python train.py --intermediate_size=384 --norm="layernorm" --beta1=0.93 --lr_head=0.00578 --decay_shape="sqrt" --final_lr_fraction=0.0 --batch_tokens=16384 --dataset="wikipedia_en"
MLP neurons of a small language model. Each row is named by its layer, matrix (up: input weights) and neuron, and shows model dimensions 48-175. Each number is 50 + 15 x the weight over its row's rms, rounded and kept within 0 to 99.
After each neuron's rows, "fires on" lists the tokens most often at its 100 highest values on Wikipedia text that the model never trained on.

L3.up243:42 49 43 44 48 40 86 41 59 41 45 21 27 24 60 77 52 22 58 42 68 47 69 37 33 40 38 60 40 39 38 75 40 34 28 42 50 38 67 48 56 49 44 03 41 29 63 47 40 20 51 75 54 79 52 49 68 63 72 58 73 31 31 29 40 56 38 40 50 21 48 50 34 54 41 50 57 79 62 46 29 64 46 30 51 49 51 43 54 50 21 73 30 72 63 73 82 55 45 60 33 42 75 56 48 63 46 54 30 49 60 60 42 40 39 20 48 53 57 33 29 37 77 71 50 31 51 77
fires on: "ed", "ered", "ted", "e", "ued", "ved"

L3.up234:77 32 21 37 26 31 71 80 58 32 48 47 58 74 40 49 57 22 55 50 61 56 64 51 52 47 48 43 82 45 65 45 46 78 52 62 42 62 64 39 54 49 20 13 64 48 68 82 33 48 24 50 56 71 23 50 65 43 54 54 53 43 32 56 07 53 68 47 57 61 18 29 42 62 13 72 49 40 67 51 51 26 74 29 40 45 48 40 49 67 55 42 54 30 55 60 68 56 59 23 75 59 54 63 49 48 60 44 33 66 68 37 39 76 45 37 45 67 29 43 63 36 56 35 24 69 68 62
fires on: "ly", "est", ":", "ous", " century", " many"

L6.up144:49 28 30 44 54 43 46 55 48 38 15 57 46 39 47 31 52 84 50 34 49 57 39 66 72 24 66 70 51 46 49 45 61 54 54 64 57 51 60 50 61 61 61 58 26 27 42 66 29 60 65 26 40 65 69 36 52 68 49 21 78 77 45 38 87 63 46 36 40 68 44 58 57 50 39 70 81 60 40 68 44 34 51 65 23 45 56 34 64 44 54 69 30 18 63 62 35 31 40 37 38 56 66 56 47 42 32 50 40 47 63 56 66 19 21 51 57 56 88 41 77 37 25 59 51 51 71 66
fires on: "ia", "one", "orm", "ra", "en"

L6.up254:39 44 42 41 49 49 40 58 61 40 26 29 66 57 38 76 78 69 55 57 30 68 15 69 56 33 57 60 54 26 67 30 54 43 72 67 55 62 38 52 60 51 87 44 66 30 42 84 77 56 74 47 64 45 16 30 68 37 51 39 48 37 48 39 60 20 31 34 56 33 24 67 63 74 50 69 63 33 45 46 37 49 42 40 52 48 67 42 56 46 65 58 46 41 64 63 41 60 41 84 41 56 41 41 66 60 23 33 28 81 46 51 28 45 58 60 41 42 77 61 53 70 47 52 46 82 48 61
fires on: "ch", "ara", "erv", ")", "er", "o"

L7.up326:86 80 54 52 47 20 27 49 48 67 55 29 43 40 72 42 55 48 59 62 31 51 35 41 66 53 47 58 27 42 53 44 40 33 50 66 79 26 41 55 37 67 75 67 68 35 43 46 36 66 22 46 52 42 69 50 51 52 61 31 48 57 39 51 93 62 59 44 61 21 46 57 19 46 60 87 57 53 49 79 44 63 51 67 51 43 50 26 50 31 55 51 59 73 50 58 33 49 38 29 57 54 38 61 50 52 66 51 39 32 43 73 34 46 22 59 39 24 39 44 52 52 35 75 45 47 57 47
fires on: "e", " c", "ine", "et", "I", "ist"

L6.up357:36 44 38 69 64 47 44 64 65 46 50 50 66 63 57 48 17 41 47 27 27 35 46 54 48 64 52 28 71 85 19 47 41 66 71 83 61 73 39 27 47 80 36 34 76 77 44 28 34 41 41 29 29 65 23 34 56 46 64 72 38 41 39 47 25 64 45 61 69 06 43 52 39 60 25 47 54 46 58 62 50 47 64 48 28 29 38 43 61 61 52 32 54 27 45 34 68 75 59 70 55 59 54 50 61 58 64 32 62 49 48 34 43 35 32 56 33 56 67 57 54 49 79 58 60 29 49 63
fires on: " rec", "th", "C", "my", "ec", " Division"

L7.up302:80 70 39 48 65 31 27 47 41 36 61 62 38 59 61 64 66 68 47 48 17 48 39 44 67 52 60 62 38 54 36 69 72 38 79 36 68 12 74 49 27 79 56 64 32 46 30 60 35 55 36 54 59 46 14 48 58 21 62 42 81 46 67 65 64 54 52 73 62 56 81 44 35 61 49 32 69 60 39 42 50 57 54 63 40 53 35 75 47 58 54 52 51 63 46 62 46 53 49 53 58 17 40 35 51 59 55 57 34 36 52 61 49 37 44 46 50 47 24 23 17 39 49 47 41 61 55 53
fires on: ".", "|", " to", "-"

L6.up309:65 44 39 61 82 64 32 30 26 43 47 66 38 43 71 61 46 55 78 38 65 23 31 61 74 68 44 57 72 44 53 47 53 53 45 53 37 30 58 40 34 56 21 30 49 45 39 50 40 51 67 43 56 56 31 47 33 19 61 32 32 50 52 41 43 56 47 64 56 49 38 26 41 44 31 39 45 57 67 42 61 29 44 29 68 70 39 00 47 53 60 55 59 60 51 35 43 46 48 73 51 58 56 64 61 76 27 81 69 48 12 60 44 74 51 72 64 93 27 56 36 41 41 35 51 63 60 32
fires on: "-", " cre", "act", "ut", "ib", "199"

L3.up199:56 28 67 40 59 53 43 40 23 40 44 43 53 56 31 24 39 55 46 49 40 63 53 36 69 45 36 47 40 51 55 23 54 38 70 53 63 41 60 41 43 59 61 48 56 73 30 51 62 63 61 72 53 46 39 46 44 42 62 60 69 64 38 60 39 70 60 73 33 61 36 43 77 66 43 50 48 25 55 59 69 58 46 37 45 51 33 14 62 58 57 68 55 53 94 50 76 42 68 77 28 72 24 36 68 61 41 30 73 40 48 67 52 55 81 55 28 17 46 49 56 72 30 60 31 60 46 44
fires on: "ro", " rest", " ad", " bro", "sp", "ap"

L6.up246:37 30 47 61 51 44 49 24 47 64 54 31 35 62 35 50 57 62 42 22 67 50 75 41 59 48 47 47 67 52 31 17 60 60 58 73 67 23 37 43 43 69 99 64 31 84 59 56 52 60 42 35 33 62 60 60 54 36 68 52 36 53 46 56 61 66 55 50 50 81 59 52 72 50 29 36 32 30 45 54 44 16 42 37 46 24 63 49 72 83 29 53 42 47 53 62 44 44 66 75 45 29 43 47 49 73 55 53 24 59 59 31 57 45 72 55 51 52 80 40 47 58 59 48 48 63 32 34
fires on: "\"", "ames", " album", "les", ")", "T"

L7.up366:60 39 57 46 54 55 61 44 56 56 34 34 69 41 58 76 67 45 71 47 64 41 56 35 58 45 73 56 33 50 53 53 25 58 31 73 34 50 61 54 48 70 52 31 69 46 76 52 23 59 33 62 53 40 47 44 53 68 45 57 50 38 14 57 54 77 25 64 61 58 43 49 54 73 33 74 30 24 25 66 45 61 42 37 42 42 39 54 41 70 49 47 59 39 70 54 71 15 74 64 35 39 39 49 50 56 33 62 56 35 41 23 42 28 14 49 51 26 51 21 84 57 51 49 59 55 39 49
fires on: " up", " time", " area", "arm", "ort", " was"